From a checkpoint of a small transformer trained on Wikipedia.
Architecture: LayerNorm before each block, rotary positions, no biases in attention or MLP.
MLP neurons of a small language model. Each row is named by its layer, matrix (up: input weights; down: output weights) and neuron, and shows model dimensions 144-335. Each number is 128 + 24 x the weight over its row's rms, rounded and kept within 0 to 255. Numbers have three digits each.
After each neuron's rows, "fires on" lists the tokens most often at its 100 highest values on Wikipedia text that the model never trained on. A number after a token or word is its count.

L8.up438:120126144097139095127108133142151170145094116147081136125102092159165120094135128118119082114177165129113109116154115093166137168154133115132143182072092099128131169126139146103121165133138109133124150098155116089129109189171128157133122132133114119145094142118075120134115100126108123152096135135134105148131116075098137115166110112116131133178133134132139127150103143171094128157116147164133102084071128119107128147129127169094125097124105113069165125133109081125135153152157131088143175145105128083115103098118128162134121115144134114125118113132087106127113127129159119128
L8.down438:109131150118169125127119103151156137150143101121106115123104145118128140149115167098124120114112145101136122092147115076115121108134114115132141118127135131128128147106130182108139129097117095141160125128106094142149160135096110159051155120158119121115139141136114129121108107127063113123092165134109175168137126130133121091103089130063158108127151113167125131168121162093124102149135140119151126168111135089152130130119132112108141129159127126122114116069118118149127134145129109124127123215135100110147127129129077145132104110144105124159112085154110142106150126110115129106
fires on: " of" 45, " and" 5, " in" 5, "," 4, "ur" 4, ":" 4

L8.up146:116123141141099094093150145089109125058111073173104102109154073119154145158100137119190144142112108157149142140157139127121161152140083124125139151099135111096110118130109159148104121120145098128114126095126127114123128151149115152127127110111133158108162133144154117120147106116115122138153101106080157123111124101127151122112121115087131131144145124117125144097106121128134138149133089114126138124113067143110152106061140141107156117069153112171146123090110124114150110121116120138145159143164135139145147075102129115117165196151120142121140115123144099155162127175114128113
L8.down146:132158099096137107099119135153139135138153123121100071133161100137106088130114109157121113188092131129156121096110127133115127139175145121140112180112130144148131135125108085138184075140127122117122093171151154092090111143110148165168126099116175148122144170072167142127154093189125135143131174141119150118198145161112129105178138132126175140125118129127157088123131135154123147145111112125141157151089108142142157142118168143133135160111143147168118112146112167103103094135121126140175105116154157155121126130155124110159151133126106099186119086122092138109122114110175148131
fires on: " de" 41, " in" 19, "it" 8, " De" 7, " for" 6

L5.up121:128120126164106127161127153114170170097072145136145121156121111150121122131145146138163145153108126120114146117114121104105162148124162133127093145152132111138081115162108105137121114162202124118125100174144108112125172137170079077131134112143135123080146110116113112142102149146140119144142129139099085115120126106072120136152099087144138119123154102132154081145116087129132136126108116145151137129141120092129204161118129114099161104129118140173102137196154123116154115126106137117133144116139102109127141150137137119131129089065134147113136124117113138133136116119131094141
L5.down121:130153121125099065136109141105123160110190135116181109167132113171124085156129127128110145119116126119153128098082068159138162163107091113142105118140094092139125138124143108128113155133112129069107150105141111103145143113142145129133132147078131140111087097142180152126122102122144121136098102110099152142132119114147124135104127100149126117136084090160131143123069148111112155102148091144159139145136122131134119122104151088143172142127153115092163156140111121144152123142138103148168117133138106171095102120191115147111114097190166111096131122101106099156110162128171108159
fires on: " and" 99

L8.up797:156121111115077124141180114088125156090106111169139126123121106154137160177103107120118135117118121110105132127075108107071114178135137135109136152141146127142131160109130126123118133132098067130061109106119126114128169168121114123138156099099139123110123107138158132149159115145147136110135135111057150075078095085147120117117149147136148106105147109141074096171106097140145125121130106115149134129145131131076161101121101139154109133096199139105166102138114112138165131132099119147144131144113149094135155113128169126110102223169067167140154107105113124146112117145117176121
L8.down797:131112112118110119104150123140121107118102166115134112138151149129081139064131168093164145154124110129175114166119132130149100121125150110141118153107136137147105143109134121142110111119144117098140173118115143114126130134088127152085120108133138186122163154094100114082136142127168120106130158119112131143136086128125120096121134122144122098106100119113154132081171133131114121178122109138121053152120135139127155201124118150133130101107139104160119113124168141122136138131112145196114115127132130118094155095091133125165129112118126118147125131126093131143099110137141158105
fires on: " in" 21, " un" 18, " for" 12, " under" 11, " as" 10, " out" 8

L3.up318:126122129173105133132128106138134151165092132109131098123171112121139124110120089155131097102184130118112153118165169149130177126160120078139107105166183141116097169108074127134106138118126140156151147183117133103129122136092093133131134125142142165149157134148125104121119170115111108111085116110111101098124098107136123114115102117172121130119119127150145152111124155123108154095126125093115160123155160070117137127135097157126170124128173069120121118175104116144119122126113134132135123178161129151104096111123119130121098169137114190156133127175081116144119106141095177101
L3.down318:128103159133136132108130187153121125153146135098124129111142119111149113130129107124107103153109129148125149070132134104130157154128132110086134131141148150163154156135171119122124111142113133105127137131133148105116156128113118148150174117114102089146115134117111127112129105123115130123095153154107151067095163082122165110061152146127148145093101121132147146127149122079128151116160103140126162158133109164155105139109049113139141164110115106147138135124137138138111156134079165172098133149163121119128125139097153051081108120161119146135137134133136120113134117101135053193
fires on: " Pla" 26, " se" 18, "th" 11, " The" 9, "ca" 6, " He" 4

L8.up1511:165140119120073135133132119132111106125100147117116130100128123136147105138141167125134136106146142134122145135142164150166125115152138144158125132125120104111112127118166158100102178105114131191115104126166134148087166140141127103119136113128111125136167126136148125148132143116125143153110155103126161132089112145152128084083106117093148110149090175137153128125131110152108100111109125111148124102130126143127169152155125129042147120142119085142116133107160149104150120108122108125144134128116121126146124137135089139130161138135122155111199092131118118129112137131098114137
L8.down1511:114082112132093119146138141163122127147137125127114106072158128159120156116113166127138105119179116092122117137185096088121117119111137115132170166100100110099149111146118129120105109113117086130135133133119119160168131104124061131083105123136111093108097108083121124148126128114069147126159109131135129142116148109119124108151176138125083128101176090114107103137133113142151106112116131096147138125124087102081139113122156132133145109119098141165151123157126146180121126142144152154103167116155101128066137206136116162117112145113088136071120137113119126161102101119125106132
fires on: "e" 41, "in" 12, "o" 7, "er" 6, "ef" 4

L5.up905:171142156132142138140144099110138159122149124140105118063120095115138123154150123140082125167114127095076164138136133071128144171155128150092125118141150160131133110120129122091121167115124124181129094172134105113148152138106137138138072149123101154151134131116131102108091096150160121098128121113083145166149145130128160103132149143157084138165135135133136141076133129146121128167095132139165135106081122115142093135102129113162160104156172150067114169138120131119104113152163154114125127137153103139133118106101106149176174159187132131137105139152073139089084125148113123114
L5.down905:161129129119128134115101134148103158158113172107147098140073114133125149139115137124136131106110099124117135111117116147147112119111092130136137137149144113119152169149133110108136123099109134101126104136141121120127117135076140147095096115137094129143131082105119158102110134125180091083143166091103086116092160116112131119085147130196109113191186123193104133040116158144118169142166158148153138135120152089144134145110152120163087098135127097094139148115104144146067143172114171133147117141143095107124119110143124150181143127122098175158145101140142117167122116178116125110
fires on: "um" 24, "duc" 23, " creat" 15, "te" 9, "op" 6

L3.up1097:129144110160153163102166139125129115152130125124127125126118132114101130142128115179083095090146135131098170129192153131173145098125107079112143134159125164100125159131113128120142145090106108140114090117121159098147146154122113121119113084121096159141128147116150113152162103088121111128131116131147145156117112117076099131159068131173090138154097099145176138091118141142076118154112141140120128115163124120118134084113155145068148137101148165126105126171103130130122140098131111122111148123169143144106106102129101181118089161121132145153145124136127134186117090120142153101
L3.down1097:105152136134114142172101139105120117140195134115106143123141126112082171146109117107152108154107108165117124106086108149088092132128142124100120087188111127108089139109129109147170140136137095095102133144122141124129109142144154119118143136142156073141108120138112114108168159130120168128104140092097115133105128130120155154112126154140122109118163088139114108149154095124165133148146130125094121094170112124145144150140083163138110151122119117067094131124099167105119135143138111090134136164123109106138101174093133131125128126166164150118197180140100158134140156091134124172
fires on: " se" 42, " the" 22, " a" 17, " an" 8, " The" 5

L5.up509:123129143136106099142147097089182126122123100158137128162136132103081127156137159123105146132135135124090144137138137139136130145150117122126166116130142140139139109136142114116135109132107111167073117120141135136124198106145091124147104112116142111140132127112170103127137092089107120101134124158139152139157091118112101072120076140099128075124109166122105136133130114148152146133135087084192106111094130130143108112130102121107132122090191136096099087099131107122136111174117129103147134093159109162157153135128155108137168200098088161119156153123150114164109123156100129119
L5.down509:125138140134110133105084078146138154119114152148153155119100138069177126126075153124113166173141148116122107126079086112152094157087108130107153120131141120129182092074137148163137126128102142126101113154102112142140074140083125117117189134090133110168103092086143130119153143142169141122134187122123117158156132117124100105100154133123140143113155117138167109136125169136116122117094133159106157129107133128109093127087132099132135171119131140120138132164134121141133139089135134089171136098137142139120147129099177132197153131100135125151113110107144131147124121140118155132
fires on: "s" 31, "us" 27, "it" 13, "d" 8, "les" 7

L5.up1435:133144127137142138153119061092115147107116111129114112133142140072098094124108179119126119057123124137156112178123105112101115105111136123156134114140189100128140104154138140120112123149123164138116107128118132117102156134120144084154130115120120134155127162127136149121111124108103143160083168116135128131144145136187119106100112142088119110118109114112137112132107119127110132098123123110148150089116138156144122104136124164120153109129143099154129123183137134130129152131146146101143077123119105121131183109113137134096164111120137168101106167095109112151132130125102095118
L5.down1435:130118099165149134112088124125107131184126145127119115102127122116172135076136122123132125190152124142128100158172101089105127142142134166162143094125158126119152127141113095110156131117120114127144099152128132146130126083138138106098103102146125112110105120117116136114141165125164131113144159117115134145118144117143114169147089150122092124105148137133159116168144129111125073126170107107123146129121109134105098124164119152133098125109147165126112141149136118127155133121128171143181112156115114107102117157147123122132075095118117131124105147122111119164133086109123116169
fires on: "l" 31, "o" 27, "ol" 10, "e" 6

L4.up1224:107110134128096155106131138084156170152134174187132131101125076141142113140136147128121129117120127129134117163160146126130177167148130116093132128165155138135105130108117091143137137112122076112150138146155185148146141157136112088130134123141131118060129161163109109119129135117110155156114134122108070120116087115166117136111135139121132166142137134137125106093114150127110160135080131114155134136121112150161146129094118145154124117119176160143108135163133131115144130145154162133135134134118143114157132085122109114105165180146130135084113134158104113149087091161142116192
L4.down1224:110136103141152123136150140178153120105103117119127125082125091170130129126146104090076089111181104158102152150157124130130168151117118148123121108146164050150161117180141154154111076110138104067153171080126123125142132092106122150112149152170129091161104121141121127146128153121145107156182130108155136109141141090090093148149109160141103100124137135084124169091105149110133118151130148165132138152142134145051110127124145132173117103143125118141119096135132139126128120141126131186149075097115190098155139135145167134098111122137118115115129133139117152143172139137142155122
fires on: "ri" 43, "t" 7, "ud" 7, "ur" 5, "tri" 5, "vi" 5

L4.up205:153120113151142107135137085134144140106088140119095093110123120118122122102114077105157112139128132158150142118131135129127155145121104127089154128168128089179128157133161146139178116161142133118106120169130119133100108127139112125138124126142079110141119139149080099151083128143137124155143099132098129114083093085132157110149152117130145137130118135128171142140096114134141205105110110117143114118112107100123183140140141120119120127106129129159133149197120123131149101128135154130145113125126113099146141089135188131121147101116129125154159117144075126132100154153161147133
L4.down205:111132126146122110105135169114112126148160112120105158159105176114116133102104111118143120106154090140090128129156114144155154101106102145114117150125079150093189190129129108098125138125109136113136118111118124140155139125102092091157171138065096157155124133151160175131117170129114140129142131123120175092159147132147131125149156117115125153129092112103163142163120119106143108094119134140089108176112116137083162091075148143139130131123139123146145103132114127077102155108137135154161114131134154179133091136132151139187062121145146154112103159125144104138119131118132149095
fires on: "," 97

L3.up732:107143124141145114132120136091142115098142128153113107143144140144137135121130138193109068108164131178100089161135126117100132170132141132106129146153171125125133166138093150101109116142108118122059121137098128068099135121157128118105122129150114102144133142162124146143134115099122119175069138076098110089130133129088130122110130099137158149121157142134179124161105105177140130133118117108148175087106110111148126118149132089138146089157160125107091120133128129160124116116155098123136126149137131132174124075164120157142159133134121139172174100156128135129127104140121142153
L3.down732:137176123144143080128109121094156120088113146126105097116128130123103131149135139129113147104139152057140107132152109153152130134126136135132113119147174134140132141094138121111130108202112124077117166113107122146121098127105113182102101096108123118133138131136125141157123115088159132089100142096105101122124132120126108122138166110143136169130135134118124102156116114112138086181124163144093159130134107155126153117123130100107099142179154103166085148152195114141101128062160125103112108149142113121104122126156104101108129147109127113188124133137128141132111081132162130107
fires on: "ur" 45, "un" 15, "ri" 12

L4.up1131:113092096151176164116131126152122076087103119161136170118139085143142127117139144102098104096094127117152126144174129122137149108168114112142121103165160152116123150211159139095131156170130138124077136102102138109113174147104122127179105138163098138123139123167109127121139108144155108128097096088120144112172132107132068077168130131134133138102125107140103133082111155117122122108146137105147215069171121119118133100158132108096146161123153135085165121147097114114142122137159102135138168133146137136150156118151103146126120161109134143104112096168089155113099108132139142176
L4.down1131:078109138118125105096110120191133093115141130135118159092135158157130150105139156129132120159079166142110131141125124128125127095118137102145094157161129094126125133160154131119120073110121156152148082143150125127178123097136156155102134121116157106116099128130136135101161137160139156132131146171163149131118150136102168119108114122177116134140123089120133183097130134155101162110110115112139157121109120114138129140153147055165146124107160138099138146150132110137142094137139100159097129117149144116097119169103143142133102176106170111078131122152109156120117169122109162129
fires on: " of" 29, " ex" 20, " Ex" 13, "way" 10, "od" 5, "ed" 4

L5.up952:174147158142162137144116143123082165127138096127137102110115060142142129129145113132150076087118181120134159097132124118102173146142119087129178129111119137123133120147125108108143156116132133155096101137129125106113165176128158131137110101107143129107106130125121090126117100138109122125100110119132149162109105084099135132140096126138098142134092149127157083166106158142162139154133137130109161058106100073088124122123135183094164119117121077093145158107123102168112148122174105091154144109098120160117102143113134167121138143128119128142127162132102080126118110128150105133
L5.down952:150128098130137133103149145151141081162102130133103159085101096136144178097152103129096111152145114137124140118103097096155126157115120114122126184128109119133131110146147116133134110124078110128129126165146092087170085082108116173134106155124146127123140111150133102123128133162165121168143127085159151121149120118120127142162126108134195132161116126188150095162110123143119158116152211119132098109131128080097129135143134094115151146159141122109113120127131116094123167108180101141160136140106147137150117172119105125125136125131116103105145096101181165139121162142152116114
fires on: " and" 57, "," 10, " &" 7, "ical" 6, "ic" 4, "/" 4

L3.up444:177116153150151150126112131079148145126124135163148120096118141113136088139134130119133158107098091167109146169141119137097108204122151162108165107154100116143159114136103122103114112108111144132116103161160173133125109163161127122116138124157111146094127102116119074109132108143132087122090127143137121128140117103115113121177155053108131109139132096117107140141141109129129173095078133076134146122085126117087156109168147095111111117153161112114098149141096123133146108141115102076131184102142119108148107096135121103115147132109126130118194162180152123132117103150113092128
L3.down444:138143144100098165132113140161136158117119154102167113135108127144149135173109116124153132124131092140122143192092100163138100097103115144152123164133108150132140138061079108144149128119144130134094123110069146098100150179110107154091157156145158150126136074101120152126115152125153100128118140132130137173163128092132109144110126123119095103088137113105113108100089143127131117150116112117116113145126107147144186182123092120130071151087080164143117163144121154136160105101124141118133147116156123114120135145128114150130097144098153110149126137117166135145111107164165106140
fires on: "s" 35, "ers" 21, "er" 14, "ed" 8

L4.up1107:137114124155174125096126097138141174133095154108131113134137114124116119152177124130104118118128131128107171088124134131131143122128137145120120130141106099161091093155142147121121193121185129129105116136140131152144096139162081133135109112153104115080149141128050078138113172154167137168121108119118116138110131129116161138134142093117102132137119106131135136136112095138132169136105110138120118102123132098130128170094134176122139160133112123161127164127118120121167128076122104082164128185135156159124098101114175164111111136106139110138146166163124121137128128128131125098
L4.down1107:137109112123173107088113176131103159115149120104122131128111102160135129087176145141165191135109121163150117102171067174098115132119145136132139141118083122128145102118131106149128090139106153093118136115140114130124212122134161110157154139115156125134161085137133126135074158072111136136108132123121118142099145065131112105105136098153170154087162124143168107137123102113115148129118139147079082154123161115166098107108097097125150122125125094119112144143118134069134113145113074175138048116156136130161158137115147135159157130151148106127166187137185124110072121089108147097
fires on: " d" 44, "," 41, " and" 6

L3.up492:111115129142138168120169126077159113154103124121118129149135112060055138148153115152129114102134146146171155162119139156128121129131131127116141104112163134103134125104086119105130168140121143132149117109088151061122176135135120111165125109089118114116149154145112115117146116094075139153117132111108117082137050107141077100120139134154125149099134156120128114108139128119127105158076133095182124121147106101139160125130154172110177143092148112107131132105124128127142166135129111105110181121142098116132149083141100178096123157119087137126125123132114098167148130149120166113
L3.down492:133107124137141114180072119124149108152174163124141081106131094125138147158140110164136085071150115108138145133145131125035142139154086135092136135145152169119103073105124139142155156077103146134100099102144116149140135118089124156116110149087126114107096121160153124150162154153097110148154070119131117180156152094167137087091165109110134115116165137130121114156115141113097174085132131141114151148162124083142134117082153108171151170176153104151156135119122154112114126194151114161130117123119132104133083146154135119145153143113144126102117116159143141156164124138143134150
fires on: "." 36, "li" 20, "ce" 5, " |" 5, " by" 5

L5.up698:165133083116116153092136145121124167091145161144147146145141103128122103088141134130178113164173116139125122139188128111149174112113125125120115128138124106076081137128173149101151102114164125110132121134090141096128189178121117147145076124141139107140128166145118115141134088141137123121124083113089131137138143137046130134130106125126158114134138127118127112142150084140159111083152113146156159109103080125071102102111121123112111155097133130143154141152114116104133116144102058117123094095108126164161126134093093137140139182171093139107096121163138118120119109136127130137
L5.down698:161164116130140168134091122142151091150120162117120112141153144097127166134114144118160166131170104151146119147140113117145114085099135157093107160106162124122135090092173162133141103143150133133123162173171069121118158118142108140129098132116147110152127146134100118124118103147160158120119100134169097164140156171106124128099105130154077097129135150152087125153132107110139101128155135138165111121123113085138113149124118091151134135147137120142106163136128182135104128100155137173176150095119139122115077106115112132116125153110172150100103109135169130150139132111162129118
fires on: " po" 54, " Po" 33, "o" 8, "po" 4

L3.up231:107129096122125148123142091144144147085144100178154114144133142161146119160151100126093093119140115098111146122106133102095159176125124112116163138113122122134165166160135075088130141142112113145121092118139121138122129119133087134169123123113139122090130117124103136119144151112126117152094086136122090142136128085124102145120081124116107103139101141087102142143096138150126153134127138138125133140105103147109144089132144090089122145097159145140096117095123124135117123129130111123135130115105129159169165068127149112137149163045131121165152141149132134152114115159104125140
L3.down231:114158137088135152127113119121119120126169139148111115124143159133155106121120143129132114082095132129142122123157110170129106142151168139168129123138109141185133110119119104128101109130099118110124125144108138133145103150084103153156088149128138127194142137082154144090146121133150167111077148130142147101126124140140094124150149128121112141144158106171121138147135169121120126100160128106128124136098111140131156168112120078132060136120153109110140131157135131114147114119104122080169105158110115081141130156100193128151122099132130138159141126164112178119111160091087121114
fires on: "s" 42, "ed" 41, "e" 6, "es" 5

L5.up508:084120140118101139129129121146157164125130125123136159127168119150144110163137117125102136146120133154144132116151138141130166131120120109185130124148126118142104110143125151089079130142196103131139119107159110125099124137164141122149132138145112121094113172162077083141069113121135090139115104134117163146137129185150142116137107146155069140132102126086075095126121110150146102132116123137142142117136111100127126159126092173145122110103135111146128128122184066149120095110144170109159163117134069145135201121120142133164115115125152153115118167114131114148092084130103131131
L5.down508:103117133129152119107108113113113107130155143121132117122134134170112152165092133100121147069119163159135188144172086191142104148100146136087154126120111124126120079108176116142118197098083129145118123141097129109120122123093146168120134104154136041117106104155181143110143084141157135147152132155134121116100109145110164124116136173143131145120102137128105161149132147138146133152151121120133086147126131164125137160123142119141131138105124129138090157116111083113152145104138130132106112111133108125107143131099094065128087119175103142116180142138139101145121147061145110128
fires on: "," 75, ")," 24

L5.up1214:119130103149122112120152133114148127143124122105162145099134131114155073147137099152131130133110168144105124144105125112137092130134107134138174143108113092070112112104141142104104139088163139144153161115112119076142135135135158110134136111131128128131159133138155130158144150138149111114114144163128192107191106112122105100148134161142129139118128120104084107146146135109181079139085130150143100137112099136092133145095100173093122158059133106157143083150109116168137148130119150117137174110120105135148161127139115106150120163143117150141139117095149117120122097121124147141
L5.down1214:113156129061139152128108103132162124132108161111152175122156155148108114142119117098128137129080129145123146130128136184140098135120123148148119081145148107169124138153133116133124128090121126171137146097126134101131125091110121165190113152150127105121136135144137096128112114101145124185172139086146131139111113153133120156151130197122131118107110076131107115115137113152124150096175108151101146150099146127135098133120126109118118098107113162123069175111138101104133110152160084156195125122124128148103132092111084152120091118171113138108166167107114150116112160141126091139
fires on: ")," 25, "," 14, "ft" 13, "z" 8, "ll" 5, ":" 5

L3.up696:130075086148187140087161115115132100144103132144127105149130063160126132183145136131120083125118177121131117173120129122131126138156151138122110162153131132138133166147127097048104164133109129124122132128118149102084157152137086138135100126141078117142135183164084152125151127120112109169111101121147091126122126124126097134128186128137157122147121120151142090117096116156122099129091114123167113088147064160127149124126124133050161117085176127108121143109145171115143134119134096134094123099156132132162138117130124148133144199142069102147114115136108108139158115136148118118
L3.down696:159121126156115130114112115176114149135134134136130136099131103141132111141105096125178136107111141146080101108066130090109107142110125125092094150087111161141152137135136154156137128087151161133108126141123175149122131147135137112110118142086121150154105148106146137149171178129115094101132136129098153146119134096169086092092114105137127178107158090140146151132154125157084169080094138149126156114158144116126100113120163077119117152137141119127141086149127129109139127128110117142148150116154151137091120151117111120119113165116124153070148169136170107119127114131147123098
fires on: "." 39, " of" 25, " ex" 13, " |" 11

L3.up186:106098104132096118095151119135126157098089117134112105107109133138121130113150132154148112128118171123136158141147133153104142141136117123105099165157124121116125150166109146145069109121150083112124104145113140136094167121154132123146130116131079124135100160153109146140139133130139142190097130069120139146119116131102166117100136123142106146135143156144158106120105076174182150093085146135145172104143080106122100129123142144132180131066135114098160139138128130140134152129140069143138113143093145119142139123111149128087147138156124134107142115179093135128138086148114157160
L3.down186:132154120111147152147112145124115106154101147142137162129101113109085185106119162101132136099094080119182117139092133122168096162096142173125079109121154143125146123106107136143194118107139133080091151113131163125146107098121102135122129117164095139125177135116168117135133123121131116075141154137111133143143130150134112118110101140170085082171120121104134147124144072108157143122175120138136115112186112104130152119094143082122096157143146152129086139135147118088099141082101118145107110138129150142118110110130120109124133140150142143106126116111159130169154114154109109163
fires on: "ri" 41, "ur" 10, " in" 9, "n" 6, " of" 6

L8.up687:120120110109072113146119154144168112090137127141127142093116123151120104146123151156183139113139161117090134102153124117095115133120105129101137198104105119135150113165119122087120153116111128150115113107163115122143118103111070097138117063129112131106128115123132141150099136132143127149153125143090139139165106097124130117103040083129123136163088118126086145096148145117127128156099112144158119126144103096142127100140104153102124129123158193134137140112156111161160107109104099113097119132123140133136129097141138156109139169133156109097122166134152101140087162140105105138
L8.down687:141103125151103116096173110145132124139136138171109123104160107121136126088135138125153132126120136132157102138134138134150096134133162126147095129117128119178118133086098149121098121097141143111116147140109146128142138149108121129116126121107116162136124126146100130120098092145123134107153133143130181117126111122128146128136131143158148105119127120128119123129181115133129121132195101101115183153140103144127132154124082142074138127126142089125096115114141133135133139127100101142212132123157094121144189093111099107150066128151104167176142087138128114092133110082107132114
fires on: "s" 61, "gin" 8, "led" 5, " success" 4, "ed" 4

L4.up486:148118124160132147113141106088152144133094100168167112127145131118146073111118162089141103097139153127156132124109131116114130132117115114098118168098103065151144141144129164148108157154172086160064117131099145139104137170160133097112138120153143134104123164128110142175133154134138128114129133113138157118178118094140104093115131090120140113133084116086124120135122112146148160126100100108127141127089148147093140104124116109081115095094140116159144122145116102161140143172128165115163100115143111127123129134133114105130167099081115168124145108154140142158136129169118136176
L4.down486:130127117111114145136116137134124133105150117112161137179129139143162098137128167145168147107112102097129137125119098164103121127116068123147136136131090117087134118107142114142118113131147171093111135149130110101098099154160114120098190150109103155132105133120131129101114084159129110111128141109126133155153156118147063156115167130129135102139127121111145088158153114074082105081096136116165127134126122121149129142170122156154104139121144136119168150142111139120180187145132137142117124118155122130161105128139153109099153137123124121132120130123087182145120156176131137130
fires on: "s" 74, "men" 10, "ies" 6, "es" 4

L3.up1220:174116143128095123141163160167148168109139131158153096077098127127157090118128141122118131123157160105082140181137119141074130137152122120098085163154131159117118087143151140127109133124178088107084118164171142113132111164131127149126092119096157148161142151142134141137108133097151126154096131157097160141124134143159147130147099117168105144160095097094128113116115135148104134124099124107104120128126121100140164117104116100083148098119175147111158113131109136143143148099139063103130118177129111143131121134136117150103125138173080120132106113173095135142131157159125124153
L3.down1220:144119160119104152131139108140089080120113146151136162132186127136137132123087128121128096161164124109119112139148144138109123085127096132146169152104122143112108125144134136151130133118098122129139099086119130105081116091112152137119132099137087117169143158157121136131121120131124195108114096094131122121113125157115130109140111105196150156142103168131131132183136127132155147097116134152111134073161133130145133129060128114154097172103139078105088138110193146131122146140126108105124129152123109107110166134153162123130085124108150103107112109181123176154095110149160123118
fires on: "in" 38, "er" 11, "d" 7, "m" 5

L8.up523:123094143128138106171138129140164171142157084116118121112138104146130052137163156173140118089115096113084125134092125142087097134139106149104127156136134107136130110153085133103133139143096138135075118076147132154134084123129089104130137137118119128126127154153153168110130164135100107121105119168128109139137145113160065107134156068127109079122084119139101115139145142124151132121100113078140126125075143177148133109136086148067140120134162084142123088091154127162143164146110134118098147122127105122124173118176140113143148147074139157097163130154135104166131123180084137141
L8.down523:148121118117145095114097105121162161141159125118120129108118146141182127124144129157102118128134115160172144145132108114127143102081131102123105112120108130137146168111170090110132112164139112146105154150125155114101078161096133108097153147144157150113138108120126141103128103141134140128093158157096190117176130100173106148161149104142105130101147132151132108103143128092157121147115124129152117145103125121131132157103127130104146167114125087140151118119106128178143173127148098131186143098151125124151144144139169073152109143110097154161173139154088095141131105131116137085
fires on: "s" 73, "les" 5, "arch" 4

L3.up1136:134133100185131129116127119141135148114104153135107118138139115140083129125158126134138136110123158124176133140144152104136151137114127107141141148162115102163102124134133137122096141152170108155088093127139134111118114140148095108171128123131113096088168126146047102125068151137134107155129158140110137116100128129105141131150147115125092107136093114142143107161120110139099136114107073079121128079144121077107207124096139171128098111081121109122112148195121103119146145130133144132136113125114132092142142088099160113113118148126126120106107131162106134120104129147130122188
L3.down1136:146123132163175113112152138103143167127158187142145108170136136124105097106131105155160142084101153135138135073076099149142133110126134109124127138135098151133119149139120131115103142153113112117149112133119126110134172105127144108163145137143152124133128064141133123148116110106108179117141125109115152123127107119118112124108130120164139125101130121177142162152058136123134183103147173168156137144154160128105144145086148117109133161108115154137162188123125138113152126121147073117167125113112132184134129129130155113090120099080123105129138106100108090140155149129098116119
fires on: " and" 93, "," 6

L5.up1342:143146163111136160092124068113133119101119121118124141126162118113102107105096129166149128107139122110119153101174130119110140132135123136095142128111158156097176166116132101098119114139146102130131128137089150113137147131124139126137129107156117174164137113137096091115113127163071129142116133104124144076128139132095122098126121153115077114144143150135080147159123108123168130083140144114168210138144108081087131138151140095119167118111130129105165144124074127160136136153150088136131124103122146134194134107110127112155129177134127152135182149122137140168120139133139179127
L5.down1342:165143113127127140117118131163152115137081132137127153136103132122129134123147124151131136144157090128150157168136134138166128095138187127121088155135100091142114129116122160176130093123144143116143124134137093137141126145110154081127109114123105103120112103084069143124066105134152118141133098153171051122125145142074118113120114097135112108165087149109152154106089126105117134125123122124111098136139125160122153148172124106113152137102131138123121131112150102144080123117131127135146158119095135177107137130131121148118112131127142144170124135129127132144109124098128095132
fires on: " po" 37, " c" 28, " home" 13, " Po" 6, "amp" 5, " C" 5

L5.up858:114125123115120174122154101101119121168145143186130142100167084106065128120141151156144116092125098113150157150171125165119121198156123127074140121148159115113103098132102064127168136145127123131148155115136189119107162132119110137134124114145096182163141120147143095152161094123098125151130124171139114158075113105176101132133145094132130143152158136134114079121141127130136103150144131119149130071100092123077161111140115159160119155121126151136130123158110117100137145116160125112137128140134181110147113123140092159109118150141129131135168116119086124144144094145156136133
L5.down858:130147116147159155118098137167117121161103159168153143116142139080159098137090125094131135130127081130108153129149174147148138132146124129138139136088146116187115169092139180123142139134089152132133120103160109123149088117108116113171138144120129107095140137110139131127199109106105102163138154129122118102150131116098102164202147087124138136098135116132104117129092131174134149123123120157095114140102148095146093111087138155119156097113106184103122111118171116099118114128112111099116104119125174130137136082150109101155123120156117094137122133101121116153146138157115160099
fires on: "tri" 20, "ri" 15, "gra" 12, "or" 10, "vi" 9

L4.up582:134157131120126127142134124113125197133127129183117155107158094117129103108133136149148098095139136116106164122130155129138137152132115122141094161121127087155091110112116153089124096129139140128122086145135128120121105171103150134100087079150137106148138134110110124135119118085136119122132121118127149091100123128160152094164121078128129101145140125112137109132086117102143132063111144171118129118133124147147136125130118149118107101135172134102139162124079133121090090165118135131085150131119122081118091095131116170165113165115155171118131119151130140093132073142153108158
L4.down582:092109136107096181131108157129138126150132203102137073113136128153113152154135155126107169119092122117154141122121113109130141112120116099102101165112092118113149161115158138125136112140085108156129130101134152123119168159100131093123124144154100161140107143094117101120150146126142124134130148122118175148113150103101176124106123163144088125135143149115091118098112120127101142182151156141152149152136130109114119150150160110142129150101093141120113156147129159098124129136127134121127106165113088142100113108154152148122138103108100095139098088131189136156129090135109133080
fires on: "re" 25, "S" 11, "te" 9, "op" 5, "bu" 5